config.yaml
hidden_act: "swiglu"
positions: "rope"
bias: "none"
extras: ["capped logits"]
init_std_o: 0.00369
init_std_up: 0.0165
optimizer: "adamw"
lr_head: 0.0132
final_lr_fraction: 0.0
batch_tokens: [65536, 131072]
max_steps: 18516
MLP neurons of a small language model. Each row is named by its layer, matrix (gate and up: input weights) and neuron, and shows model dimensions 16-111. Each number is 500 + 40 x the weight over its row's rms, rounded and kept within 0 to 999. Numbers have three digits each. A neuron's up and down rows have the sign that makes its largest values positive.
A block is one neuron, or neurons of one layer that tend to fire together. After each block is what it responds to, as a language model described it from the Wikipedia text at the highest values.

L4.gate1096:475501493559551518475502485470505488573492497508458441530519542416510483500497512530556513528444520506472474480463575434397449571471550421478415491540556591451504460483471488599522555587528517485465546501505383507543517514481427495541477513513552521443480537526457513560507478538498511516
L4.up1096:474498502462461566497475549421473478446504461486476489496502566532460466489454481511574512540560474498527547502535474510508523512479466492458497576594480354457458531564445575518581496433406447487525502513483511503475539546536545424548613459544521592557436483536503507494478495501531518555
Description: Word-internal pieces right after a short opening fragment like a, A, To or I in rare words and names (agrarian, aqueous, Aylward, Icarus), plus CJK byte fragments.

L5.gate37:518529434475508536534497503496496497524456467529509521503488543467476535482497546489461470535480486470547442519517535447512547456560457425496472516509491478475516464445495535444516424474518590540471467472564519468517554546461488437505509454540484552511494478518510521513506569498528484494
L5.up37:517579528526474510554479488513475557494521518536511523529460492502489494477437490436462467571514507517493523476434475501549501549510444405486495542533496417536481572435537455588536422458546444492473541468516454476493558513545610525439584516473487493480531495509519585522544441509512515525
L5.gate120:514511567448468476529428508492487505494507586509437520536544489469455524450398487482515548528533456477519506516503529490562522562480547429501535546458496457516484468442579524485529412544563544452523517534610490555517457500529547557465522503483564531503479590515516476510474495525566500525
L5.up120:482458494480549482501472535473448505560547466531520489530544515368496518459520517492571465474492517494446419513471492482505492534459409419593444572487510515581484474518472500505487461430444493474521498469504459532497531497477512474470527487509502477555606547457511586560451509416573535469
L5.gate128:452536534561598490507472491491506582520501517519555500472542432415523498449522487542533510521513535531502529481446471541511504548545508551519534470574479517539494526507525484490519470495486510558476485547540431525503494524506462480470518485517534567521469409515489533561443558489503446487
L5.up128:597494501593514522559540477425488515427446554507503483553544462526443394532456503490421572551567545398513510475436481521484535531517533471420557562496466540484544606434497522489481495466457491484456491465473500524505527447476424498408550445546526485506509560474508468461462501472515501502
L5.gate141:478482500508477494507471494411540480486599493540489493468577493454437515501534515531513533450474497490613474499509375546489498481458560455444520479496569476477528554583471462397480463419515449496576525458438499433477532577479516494459504469500572481533562513518436448437446500538506506513
L5.up141:464508537589498519489487493463525476549499476433459499478517435560491498541516495555535539456488549435423508472597480547507521513472443435495448483444538523506463509487545474567454585548558489495463467524514509482536510477486514553515454505436478509515488526485391508533556477438470533438
L5.gate239:487495511484479499475447432516529572475468471588533450473556458512488508495533554504450549541540465443523516480475445490565523497591470491477577421488534490511530433516475431564492446605497495479481521548506471526447513461493533508476471426504436508482540487471571533464533491458553507464
L5.up239:569521484451515504520564478437467530473473441479508453507475515490422466489490572524471481469528552489447483454470455536506468467455456560500531448555551470469568483488483502493500495477545496511451460481454439418527494509458519526537432481502498446482495525595448537540446490500492507454
L5.gate288:499540489446525464509469503465490527551418498564467478501488443495461484528486530453490392478480550466484535506509483517548506563545486468471519499500534457555469437536521493530510479499520524497448569448519453554499566528450530393496499457476416486554516524563515514489454497515508504594
L5.up288:489473475508427438526494508474507538511459534504478478525491526444513494510478554536489495482478497472454511444509572518595424541564609489519509506437522456515484441516490494504459401504470508490462510505476509478529545553499514500604501445444469490483571470453483530478518475605508529634
L5.gate470:415596513492521513497457546573479550464479464488497545511508438540399467520576476516496493540494526438513570467538487563476506555405468444432487455488490509512545503500457513538523507498538518551463495521555501473477495494501579610459521543442504487457560476478567533561527482494422469450
L5.up470:497517530543489486551412515475486498513527481496497513520475459533483501449482526523512553555443575436482384487486499492619520506482535564416560520508476454483508459530520548548450443549527485491513494540525475440459522437497524452520515527492551516503531509507502504462464435439465446482
L5.gate528:501468508469536473509508472497504501465523478493487408479508555516494491513523513481477486460491508482406580452535445462493512578486472512444508576533510523500514575502485521506481593535446418505472492476542482484462464453427470509504500502519543497520483538437471471544515512484577466536
L5.up528:511508503496535515451515534465427518520538515542503499484544460578521521540557495458495550558520544499424507539528463493515553520557419420519482490508552466534405546545472538481516548587443487391489478481468541523514444534465446552507450489452559499550549486566498497503496534437517496551
L5.gate582:545508480465466524547524550457445483452478462546439462468500496415490472438494495499455450508512506500491467506481520446414586486497445567430534575495513465464527471627449529425547484527474539445528493430516516534373462550502534536527540488499526569512560510487514556517424458521499462521
L5.up582:442539550507519447508436507488443523496437531541539526510494492536471609525430453432519568525451535492524452529528592458387502480526491479417478501563475542484511478445510500434451499485524535467476548494448461524478449536565542461510480536472525517484477466529520552562469560491542493567
L5.gate1083:561523404553500499528481534523528513409492553473485489425486515428521494470539453503570497450501511556519498468523579499422520457490509461480491470508546498454514479508474523453551470454533626441518418517527489522439521521465541539523461519559507475547498459634468603506489548498609462484
L5.up1083:430495512450482499472538479602544425430578538474492458490584519466470528499527590499540519524604550495439513549551429456546482526518500550457533506492509473509508502543530454461464479535516467448562428520464486503498518525503438474464459468523480562442456515515546501478436458441519547474
L5.gate1151:600470521474565441480545501416440487420475492524548486489502471511534566532465509486466441548471523483501516489445519471505413561481548530491527503590528445495509525516580491524534513535450439471496494537438483453425529486446490522442465466479506494467530500498469561458525444469440453541
L5.up1151:503428520537496499514515510495506595515499509446481476427538469434613561505452531541542527513506487512519441557416521506485487476471446488562508505475485515535552514538521534509611503479557510466461466466531501506488589513513544536532517428511513469446521444404444527483529526514500412451
L5.gate1276:542608460557476578531501524435503416519448529492448515477509517553540510541491567471525485605498503526539519530447587519463452494560530532441459515579469530466478517464523530572499514544457541443467512500568523582496496520470536500459467453481474514514449532563453481498574527487457506445
L5.up1276:434469432515546424493484530494557554555562508521519493536480543482475469493476514472453547555484455548499573476503578492434511503552443495482473486546473536513496496492624528537533512505496488515478509495522516497530495500466561427477443549524508484483529527449591556572558522492494581505
L5.gate1523:457481479457508568504527459496512497487482567437485543487419516525505513506478495525494497583549504542490475445447487529475513565535465567554481562518505489442532525517487457447535506510500554536491508508447507518567526526439493467404487470516489468564528528479572458512477527507542539472
L5.up1523:585515536573538535494546518537495502482493467433522501481519437485451476460496501461528480540505454467441517491508434479527531487512536457500528425472543511585500504449468490491429524537520447547506515583509480528529465488464546496450500585523515493511539494476454463501474528460581445521
L5.gate1592:623564489457506470442469542573481591435488458529525488514496503461460497480494499508494610557434574489528455529504524532480485559535486417453578468450492591503419551495435463493542492566461484457486529503499509525450574544510543459517463549464517482491554508506541411533465453534458497509
L5.up1592:478468555479516549513559444438482544462607583520562539511566481476378600594546517544456483518489535521511506518466491500540506511450384483518442464546497492484413531507479529460477508440519464501536519522523503492563485549518465462534528543449514504452536481464556509475430515523494484518
L5.gate1667:483545455419501519579472526507513588502454580533538586495475474518559554513444576471513517494488523481436525529470519577519530455480447504529443551482455490494509506517520505500534456510467447447482437522477497525507557530503470475506595527520510546557541501530562469530506453514583409509
L5.up1667:483543548545518444473489508542605518520493484574527527505558514557552547553505490513475487526493530507463482437462506491476479561509591452517526510471408527439417484507590551570482470507495538410544500476523492499507494509522453479553576501497499444508515521411483526483479506468513533556
L5.gate1677:541469514450510496482515479476522548506498564495535535507537551485500496501495526472469460503491541404503466515433546470534505475483469438480505517561506555467445488529497471475434512477466563392495448500559415530479500582485492444540498457514499496561533608546513617555491487450509465481
L5.up1677:513482495455574474513481541535456435495482489526506491539523423448432487500496467475468481473459528510413581516499518602462499525480539510443474549530521461503590535490538494464496429603471502507488500509488477494471543510481638462505460486505520465527479436525541507454504458484460498584
Description: Mostly "of" right after quantity words like one, some, most, each, neither ("one of the first…"), plus scattered word-piece and table-cell tokens.

L3.gate26:560491516523538415475501521554564464550545499440497436495516516415549504565485531462502535619513481429469522564497486451501484521479509422504530433536497541508447521443519545453425484470507479503503492465469443456444545506573420480609529494462522454448477540461539501503513472461477488570
L3.up26:484507586483475499526511531519426486573432539505506416434508547469521518532504533437490535514519514458476476586421446486497549458573459515463534548522498440440464570511518497489506501512515473535506504477532487525495492470426473521531516535529460502500545503486490478455517515473541530448
L3.gate349:483526474463433491459459449544537484483543427499457539457486524516535548553450572477490586553519483372468468473428485485554462495515495443525463477520512469470496483474488520467559459487525590478486435472473545472488493526503423542493458475492483457499504503489490470530498545505565499497
L3.up349:472535501541505507516480538478589493500423521520534479465455500518504491523553451459439429511525464537529502515420528461474539479574530470499509466571377548369482484480477459507473565508467487447564454559514556527436526560478548528448500474452517522487496428494450500546487465459583433542
L3.gate1288:549511528468485477557459493433467421558540512485487506523476564508581506551594457510530475518430546457479530466545504409474444479452531399514528493524517413522444605486467509498507533454529466442567469537465515515536516468475447483526505411519504434532478509496535492495533485526500528450
L3.up1288:528525442547502518515506473485482467514587554587526490469555506456480473473576477440463508501490524547523464577497445527544511463524456465543411408448500548527375438478490530567534567468504459474520575490534465446448446430550589486544443502520546523413549543508473522519460486499510465521
L3.gate1377:494510524520491434507487513547492514477487514491537505501545518505489551430496553448501496444532512494564507480447403506513498472436479494494501502563446477474471499447507550479527469523481486478477522527512454531567526504499501581550486505515480485473493546449487482533518488580496537535
L3.up1377:548487415522509466525515475510531542479534533522510467493509597439515507511522573446501550535496512478412503556484470477468480442460446530535496565466517503561576536456521493513544493482484538529546446526504429511479494547484575533512443438570486412445441516487466476484509518472481572504
Description: The word "of" after a head noun, chiefly "one of the…" and census "total area of", also "Member of", "Doctor of", "freedom of".

L3.gate406:446550527510491502521453562496444444517571515475485449498513565453495513621456566544549545453397539478451520590546479529510512520507432494469590491542554506491469532513469537602491536527493460429517462520552509536495485538505506466476437537619519514484499507506551517559538593485482505478
L3.up406:526499462495455533553484484467508516519551537434507489497510493515507543488451539508508568454432469485484482514514474509477511505476437511530536491510489533468498410477445509504520563518505458534447498492495521520458514523534538501481435454511549468462456444495524518495534551518455521529
L3.gate1266:473558511526486581476575554458523497462490496524516407505474530471488532539488539548490539472492533505518482513530506457445453439513529539495530453465505498459527508520436504520399606488469497525511493539421528486479559509465483468541488527526521498488514461506497459543521467484487466536
L3.up1266:449508434509447567542545475482500480538511534469511495453489449458524476533469461413476399457479453540440538487581456566526515501522534532507434457487576551469548492479439534469448532519533519512487469543481514453436467449457575487476481519496584522484574479510504510532445463501507513551
L3.gate1657:493515462474521533529518551499424468566470484499559465503566515527445525471473480478440487478470530568488471480534466497496534483507525529466502383472466459419532468442536516540447533423462489488551473518519485482454438532516529490477484449437491533489592544565494413497518520475459484560
L3.up1657:478533435515475523443483503510471521523466500521505439580459462522477495492488545453564483556455524571452454535499461515515554438450487510487454430521453567502449507424476559510464532424454422490532498474448488456461493492534550495482446511461512460474492478524491497461562530492465421575
L3.gate1704:541468527510476532507484474420484457518472566481490471475439463521496505493542472462537566465512523448528510564503514454492497491494502484548541465512534414522426532447418506404442487492515508577398466492505490468496520574461464518466496544562487576542503470501476521462506553498493546390
L3.up1704:489549458418468525474449470544526526504480531459447520518460522487506449506508491461467487364509469490458543519465472523476448549501531559564524476469508521559510481550486507506441538514526545506434544476501548501462500500543455508458498518467472457509507459524490527532515486469570524533
Description: Short opening syllables of a longer word, mostly ma (madrigal, matron, madrassa, maimed, Asma), plus La, Na, Mi, da in foreign names.

L4.gate796:488535623481504521448432523538562491501502522514460454506444512427482447490494543490458513511474507443524502464545497466464443428478474471550612494511500479546454444583491499505477457501491541489461483584505437530478580553516500469542452578532469486515459498519561541475466463486459545515
L4.up796:488486496569499382542550544523512537440513464509489562448448551473496520494509485581513570516519515505525473516513492470491496456518443481497512499510523486514553480506457535429437483502465506444488537462468525525509454471531481461559564480521506518516447530497420488519417416502495506499
Description: Mainly "of" after one, two, some or third in partitive phrases like "one of six children" or "one of the first"; weaker on mid-word pieces of names (Fal|mouth, Gla|dy|s).

L3.gate2:510463464447590545455527496512436458399548530513443519566528481480469514532511555495476493510543532478519511568424433502531492575535445513524548478514487492403457534503469422448463487403455498477454510529497504556585479484546555447464424501486528449515527514514502501444481509471501517405
L3.up2:514529466451525486561546523503533411488533449568545493533467552524452549451511481413496504534448458529482581487479578531506481516460546533491450528539608466530502386491466561471432533509458490517541450549485522539484403570479458499524475535517471527472521536481482503474516513477499525484
L3.gate422:507514472539458533506550503524545456488501501469454510522622563513447530469403575535455467502542470538464456538374508485572532547472559500516592509564524524437499529542467569513496460499509510403496533523503482522485440483552517532460454554505475500491494540552480522441572464482463497516
L3.up422:478569496546544478538477484504551447464472503496547469537574497505524579507463477555492415527506545492470487518466541600487502519542426502424488422498536519529475509484506541494507543460509531514491513546585459509544446555528485574528506542472445543543450484581529530547532405503472552507
L3.gate454:591417516449509475513486470427442467503530554441527488541538451465487539492455477483499489452520451470472499497432502426467549491474523567536481534488577468489481486574466535502481514479527466464570463532502482503545472545500478498520553467487499507515555524461539505488490523481526475450
L3.up454:437444474493498521552473516504478522520501508479460506481517418444509554515560448545400552534473502548503536551545427556493599536520456502472487469461518538520482536509526543498494475530474529454468501508546523528544505528455444493451458450544610512521458517450478562549503480439428475393
L3.gate1008:500528457480532437509560491534562491510567465467498450530534553542451489440543431447455539516485465545439564487438505517492504491491472486527584441583479446472475516525444566479502543490453457523527452535500473498537429470494488496560513448501416547572489545519502445499519509448549518472
L3.up1008:584528471535494480534512459501481407507484523492426524510430435562463461523558431492512467517475531556557530465487445528491454559502491479507495444614451555473496527486574549502526476506504472499466483517491520469467471520484544492545441565509521587493496447464467494540564487531520446539
Description: Word-internal pieces like ine and ane completing chemical or foreign words (adenosine, luminescence, cyclopropane), plus scattered formula and list tokens.

L5.gate2:519434520465461410494549481518465492466468480511519558475478471484561452515460476509448445492472453512514497454518478495457492562481477517540509508491525519567466492478496528520524517425524515463467511494543396533553464466521480474527533508524490507511471501505574467496454434508481548551
L5.up2:477536502465499417498525496470464505474485512510523528472579525526534515476444549468537410433524448486602563451477559552481447481442508486486498548471530586533527438445554552517526512531526552471535544526549442455561490525523479498523510526469444516489426505554463465541485482485492487494
L5.gate14:528518521511565447489531483471496476480588457491459468472409542443536547490475526508495521505406522508471543450477561463442442494453508518398460549491580530442449565560517466499429454472454478384533508513519455501463446523524524434460581455489389515493485516514469436538528460477483501449
L5.up14:537479505500539500514522494582496490503538500454518487580573470483556576439457422501535545508551478545446487467481425468470438483495496493468457516536515486506459486482468501491504486499501523461511451477521506382495498429492552520507550501457610481500462458514510506522566445493460528448
L5.gate105:577482511551463480441550506444500504370496449567535480502582473470519547440521540583533610500484507511514507554475492453470424469496493503495472567615495510508488562438450535497500534504449478490472490498432490613624448529507535568510548551486532421540463455494497496494528525491538538537
L5.up105:507461495471501419525583531502418444492529600495520481471485511502516562515541451459504498518478509545493462530458573502496540508490489560397477512506503471466517509494533390518485515528502540427501547564496508552572473494440452442497451454595490501519517538489507533474510525474478429460
L5.gate122:549440523456505505461503451562509468557527479525466465481525540562548549560513541563434499493542554420442560432494496483574510461456531542522487451469552552479507513485467538540529558477486495484448493492456479558477535485552482491490536489523524494516467482470471532499463546460468510518
L5.up122:543490431473531500470533501505498486510442449409488485448540518549513486480546481463446522508601539498484475511523528580541463499484581543494509465479524526517473516515436547522428579506541459552469496542465531533436503489445523563461527452431511509510469490563503456498469458492520510578
L5.gate169:551509477468575524413528485482465466494545447506533430534483480504505483450551519509514455477595523490447583515593527502453441525453460562473467543518525525549564539494535449495467615480512497467539528521459432539562545434508492471479550475570557441479490534522499517449501564476486441438
L5.up169:505478517476511539491483542484477543422448388533553558535481481518544537492522528485535555516545550521532544532501531498525549498515476521516557567471510520395524480509501538540537529502494484535482428464519519454516529461523566496581539557479437442481501486547547494502547449451456495545
L5.gate274:565493505533529543451555561543565506492424522553501487508492460497529572492519494512544513458477482565558550508551528478472432499484504521497488656559555501550503468518510561472457530484465518515506574537481517462520553383455482462522454486533462474502425449524476461497536514555493496484
L5.up274:459518493561464489538574520514470567476523521466488470508509502502571493458521533484545434447495537483490488410440525487500515507415554474513527590465468470453496442446498483523476474555512469567494469485407415504529502492486513478480520463499518466498458524522500502542541546483501524476
L5.gate499:449480476476463429448496512464484573473466481503541445478487440477524519522459447514552459505560439558484570530475491559461471570526462562468499550508537482542532540488486401477503544510491448510506489544488448527542498546525497471528486541549555425454560494470500505500571478567508479456
L5.up499:545504541476521520482456514406551513418440472511589500534495540481479520516544491483539500483563449473485527505537519560541526527494548560505514463440538536439487580532476482532429601448455422543538544457474499467548507510530460514463542525471507410464531463498513509504552457455499482478
L5.gate590:511528470493505505503508516495561462469495492505465536477553484493528427478488519454498500538481476506525479522404463462485491522482531513555501515536451535540538508470523429493483502545452490419475537569475488523566514573531490466450549499498475501523442578425477459493510442528484519547
L5.up590:559493535472427461529481534535521533506521493528473545520443427526558557498564474505486481448573507446491444540541494431507523528499505543515490512503495555545546555541490518518507501469495521470460556482521486516502471508544547572476427461516506560549503465495453506520433459532475462500
L5.gate722:520520468461467516486551527434624588544477515447520460547441520500556475499443548488486519550454453578532433499474481606513525486551495506546432533516486445519469571423455561463502545463470533543472465481505497551419544534560489487477550527495476523513542496516474509468524506504493574506
L5.up722:524399471402541536511475533473464459535431527458524439502476507453493456490539501498494547497450520527500494546521482498580491477496541501506501550544450523401567486507485455452486513440564501541548432514532506464512540492481457451421529476539504543486529533506461569518505526470532437508
L5.gate1262:478493427464513481495513557465487516530510514482462410490505551515589498493483500475501466499507602496591572494473531472554488506575506548457532581440508499478476516584453462464390506487481532521551440545506449531512523585525486528603523495550505458471495492519504451551440446468498507429
L5.up1262:518514463516540476517477493504468459494500484502512459475502463543559518489469456489480518567506507507571445536563474543508507534497489488491457557502519398533519517509480553440562533487463500488524497538555431515518461441475471447520461525438514489564496500516453445469544463488477471527
L5.gate1356:481527526469502548450457497591548522494529484515546585425518485472534454513497554541507481498477523477516480554400460475489473466523543486513435494445527483505573588564503455478556547488444551490408471567447510519464509533534444489541547495547535432470542523557536519539534556572495533519
L5.up1356:551553475449478561381493533528520426558482498530519510447467553484528468474450568440504546472489499525471370458463465551476467543486534496531462539495450525524442521557559540478491509549511530506435501501502518503473514532455529496379497504457501505424446520507464476471509548530526558500
L5.gate1430:447564460476515511501476566545530513435510563506484482438493505473549574536402546477476567498536462498537451511475478484474511538500534487549534538541533602489550471504542495551490508447462605457497559499446523473538504473523446535483459530453550401507517477478447425511456486509552576424
L5.up1430:523530424481471509501489573415487483551444526525489463552508534527522471444464437453576524537558544500479534433470526491496513484506481422412479493504514452515489444487529554467549477545498541483523533451478500449450539520496505498396486531553433524501505504500572465618498526442488503441
L5.gate1456:447474509463458470530506534520497521508471445538495479529446525508516444483471487420587487506586518473497470547474442475461429496459443503551521474467485529453511492500531483431447486488540497580492493548492519524515595548496482517527443480584478504447521482491463467504542442580503506513
L5.up1456:548441555556495587465554470450387477410501440572464500510495502485531480461559483509503504568485503452486468514542468506521507558495428511500496432589501519526502533490541517547523543566505535515470433573530477533435512479524606561531515495510474492551508541477501498499446452409492494556
L5.gate1511:481578524427498414415464548479504526426542559605534397448493530490532489539487554521485445515528529568472479562543544573520523508474516508492491521496510493528478499548463512493471502470450536523501585513475472550562525491535509557537567494493523466541470420497488508489525581480452491505
L5.up1511:513479473487561474455474514509473545535543570502438472509541533461446528430566571450507469451521453593482542551436429541478455526467459496568463501519473436530526536452495521533380479494510515532550556466540483472556535478481517512533509487501496508530497495395493421496463556451436505513
L5.gate1741:497455522484491464484499545497464500460460549522565498538440500477509443439477551456533483536447484570532500539561458469509533540499522521465512490512520500509499497449510457490412578425481540535494401509460439447492546534504492520522500542495433415473532416486484547501478473496489501474
L5.up1741:445471475497394514506449513389612528474520492528437508513517506547567516498540555576490474541505536488475542484400489434458493589485504537518510454483495524404510548492543561559529443505461522514500405481499429492485491497481504475501461536488503533498476538402511480500524504574521483513
L5.gate1832:494537478452541523463470544455573490550504501490487499559492495482478517549463562542453519498512475489452424503456476414377465512568452518467473505443462537506494518483508554467637527493447456495484523483545510445518541499433500460476389447515487509489407546523533428452497505519489512491
L5.up1832:446544517548477456476417487479485526526498424470448474555501485534450520454471516505460459478525491547525437493455507470563499500523436523435525532450520514504523604539585523529432518468582469462513503492490527607487531497521509469441470493484482517522437532532448478482572440543460541496
Description: Short vowel-heavy pieces inside rare or foreign words, mostly names and acronyms, such as eli in Felipe, ali in Calibri, eni in Plenipotentiary.

L4.gate142:527495520522487572481533531510470456523513465500543494524428468460570539493565444511495521532499535483492443492434503510576465501527522518473488505546522534480481558465483502523543552491535497494527524478571493508471493492477516493539505493588547450482510520491407509537519492452466510512
L4.up142:520550556492546514443418459467472473469417457459530494547532486538558470564591495520579546502511495473436542519477550499481447471441497501485479532485520444400497497499514499469479612522456528496496540456504494501458520522478478488473570510470499535464515544556481469546430453464538479457
Description: Word pieces inside or ending foreign proper names, often vowel-final like -ta, -ia, -iko, -ino (Stina, Figo, Saltasaurus), plus pronoun she in narratives.

L5.gate193:506490532491568499467542543488469411485456469437495490522493602485475507550482469471539474520499512516505585571491443525496456554519490487557561540558475511521493573553522497527491475512507490525518493572471536520555447484609481519491442541442583513486518466548566473465494505519519523512
L5.up193:534539482471521428519485588446473440478509521479559541473510487430512541554498520508491492475503486482564487514479403469538474519589532497499483523497557451477459409569581452516534543421473495589516497445571478514507455456526541466477565544526495451451504459486520497503496462565501468464
L5.gate195:517554553506594478464497525564521388576520540460529428466488512472464476497490495472467495515488505555475575542493510478476550464492490455493446519555467433488531485558478539471514557495467517537529577462491484463572521474544568448536487511535520479441451498559525487564467582563490476478
L5.up195:514521535482539561500577511552483498511472512450529460556519471506552511404383490416468498513464500459482517435438501486488508533403557511530457434517462500506491494462525582449504564538526521537472480497490525436501601473493508534472534437471483491467546472488598460495474518474505500514
L5.gate409:539492497438573471471482525476437438454516490502572523524444530490509553540505519467496461524486505472507455452514517428482462496485516520498488590553474543528554480422530476439518488510519478539549542525536447584418499539537451522468499498555526588481508511522557486511522527506458474500
L5.up409:500525556519515478474489523498470548442517451483464520495511501525485530490521455507552482547564480526428486474396519411538546503463536518440498567503469524559482567556465533443487497511444467577542477520453552572405530548568516466539488502448572531456541411564494514473469434461541447475
L5.gate463:479564503509491466479494556487478482480502473488497464529495509473498537491517529500447462528530473452526601551418528552529531523646566508469544490542492562421522570534520456483448504598502510521518468571534497493510433559503545518472518455572525435558564522431499504475452501469466557480
L5.up463:472542571495452446493543553464542514497451498472570474556501558448427545505506543471458472513455541482518571537516514486502532552521521547520484475505499488462502536450532464493460482512469470513550414564537514472517552528493576576452451514493561448463567545526473480459492470442461505500
L5.gate510:541499440547513491535433465485480503526491487524545511559518503524545547521457534535512506417474486483481464497452429499466428528643584543504534513592535569502424525525486488472546567444519592480524493557508491546482446523521500515484538478500477454556532528430457564578533501478518511445
L5.up510:545571540511541476524470525482445488471508471546527432527438529492516545530499528462520504489529500512540521582489547525551506493495493487494434488413487618482511466508522483483504561503434555497487522541547489610411500466490498534475502477541426518452527544478535495539483531488541461542
L5.gate1000:484512492449478449482430512496535488486461449566513516506536457595480480573494487488488499496517534534495455538606502521485466430528516519530484467582457502504455589477492481458533537417483488495485566519461483440570435524536406457472469535537493513467467468556571541542430476474565533537
L5.up1000:465453499498497530487533516496520543521472546487462538427558524461476526457439554425421549508487519504519622453547515458575464464537450530483509508504533457483467526479459505472548519450490521519519503482509531470524518455525482567470475464490551430546533519471525517485570512531481502477
L5.gate1309:497491519558505456442485470477449511440524559524466537517477481529494552417515484471526504498499483505500539571498482442502459546578503497499503535548539523529539476545518578550474495478475535550493471397560427486562447519535447498492506443484524499531572458571545511527593523545564529584
L5.up1309:495490505460449469436532504497491549572492477551476529455540493474451493436477526463545495521498579526565477512468565537444521511468430484486511547476537536513488528481510509482477536497479502463455466553489533486555533464533515450461482474431501478472519568550530357542470505530538455525
L5.gate1433:447512445532516475467557479480519397506506623442552467461590445518506503486543453572547500516471491493485489566529497465535550492549536457457520500552551536449482495564549488558507504522521494486526446521477469500519506553537608447502510564531530483502500512410431571558442543487543506568
L5.up1433:532545551490525501510491602472453589602516471584503467502545445589605486511486474524532481560428590472468536454440440507530481519503512458490524434412461507464521510558457552565535564572528513444454459465466507492518495486546541481539463537447524520459530459519479480449530553526501482552
L5.gate1485:543496571500541504455508493530547446514507534512481484533560502440516523523525531483524526538532524515550499541431494434459521609544551528472540538547489507479546518473493486481434475482461538446496454553454499462497435513468435513520535508477500507487456466555497533631500508499485523508
L5.up1485:547508526435534513524512417473506507580530560517579478508525530505417452511495517505499424545536545490469572576581532501514494502478559481466478449498494524541414567577464525451545571501414494495557478503466461471485452511536488449440563493486487433506481484545531555450454474533473469516
L5.gate1532:487540467510580469534528483466482459495482484463500505544521506544469460439471481420508496541518511404498434518567553601461503503485541558515556513474535446500531481481487537559531525456450519512487487504460505491556476506535502465482536502494437502511520409527556489565567477548514511529
L5.up1532:540470531499519549565466532437524512462536497467543553526558506545510489519522545426497479561530457481462466497505532474473389489527564535516523502554513400533519507427468423592460484510520513465506501498469476502504577461553506409494456495499482441538487506476443487490526486519488536526
L5.gate1616:515499502575506487520527536486517437527435502526539514538505471509432559508476545492490523515538522503507481512493568529541528512474487465480569373514463484549457476565430511567552389519464486518520530472455510525482488445484485467472552458389534476584519524454552459430457526505500411555
L5.up1616:492470409462511504473546403496475458458534574480461469515498582509472546472513487570512534555579574515478540527515527581550538444529579571538560477482469510499490558512486544541472501473461559566580497530484518545497449565534503468497510475426433530496405546432507518501519430518523464499
L5.gate1630:540497548432530575408460461517484462467487450515448451514488558522534484514502489493579547547495507444480504467496505446450526469587507431520482459504480557484518481505545479476553446443474552468475465546545481493472465525520502473528441549476491524474546532494508497533513409530521500504
L5.up1630:524521490508558516463540459444393449468511507509445446522491491540535534523536541518481531476575504444444546507524469492429521490520485484491567487527461389495551458502534535555464534491507490407518507546469512501469389544465501419457483508549510478375521445505549483493483476534517476529
L5.gate1698:500502574547467471452490468535470441436496535524488429534499467506499526451452508460484567509549540477434545519551504555568474564528493501481453499482605509479558516520459522583458475517562511517497460540484476536537484468435486482559467519534491546472541550522449513521515476498527518366
L5.up1698:442560475469491422492464492527478476430504451453504530493549553507557467539515487586441516421524519519496446513446465541544519481477528486485497518523504528468449480533498447558469530487468513467570508529471434573518453539517534442516455579574489480493494540505456454449515522447501540509
L5.gate1760:517461487489582492478492473462533469426500473471461439491538515478467487497470544464569428462480522529476483553505461456567494529530459450563561427451495478533541537515472510521537489493506484463486549599507491528545457483517472392454508491528407498485528506480549547479532462477568544475
L5.up1760:566583492527513525499447476446512494530527498447541468595561610500492492477483510461509563400479463494499531492504535532516553457566575503531511523544501471455541511545563462522527528530476515544521473515430574513444455448488517466553455532474493534465539482485565519526527461559507538500
L5.gate1801:418515524570516548441479464526599476478395505541535543468433553531496440520400516522576575520495520553513522519476507498541549517495586511419495536486513487572490535523535456521555549495468491501438505531507513492535444476510564482481558499498452482486521500505497459526495389453517483515
L5.up1801:471542393477457438504536518454540408493527596408572546501484468492414532492450579503565496488458537477443472489498470497567494479479491505465560570451500628577508532567516496485525421602496497562447500522444516522540436506455514523457553547494465508515531463475457441540531483458512474544
L5.gate1818:508546435465486455497459517534501425490473605533526485453508486508571532519467475468513467545492469473520494467541529463592542491461448518519519438559441470447441503475475458423476536467428502542514465507501532560437510586461554508546490482558493491458533454421454497550497548506495536532
L5.up1818:464539527461550460481536535425423442511480455418517447494477524527495500532494469472477454475457544455468532588497458433463431591516523496470540488595515518506569527483505517555503527459489397484445497468535546482491486485545466427491428496537542531475419531494487504458506453571493472502
Description: Word-internal fragments just after a short first piece in technical terms and foreign names, such as a-que-ous, ly-sosomal, A-fri-ki.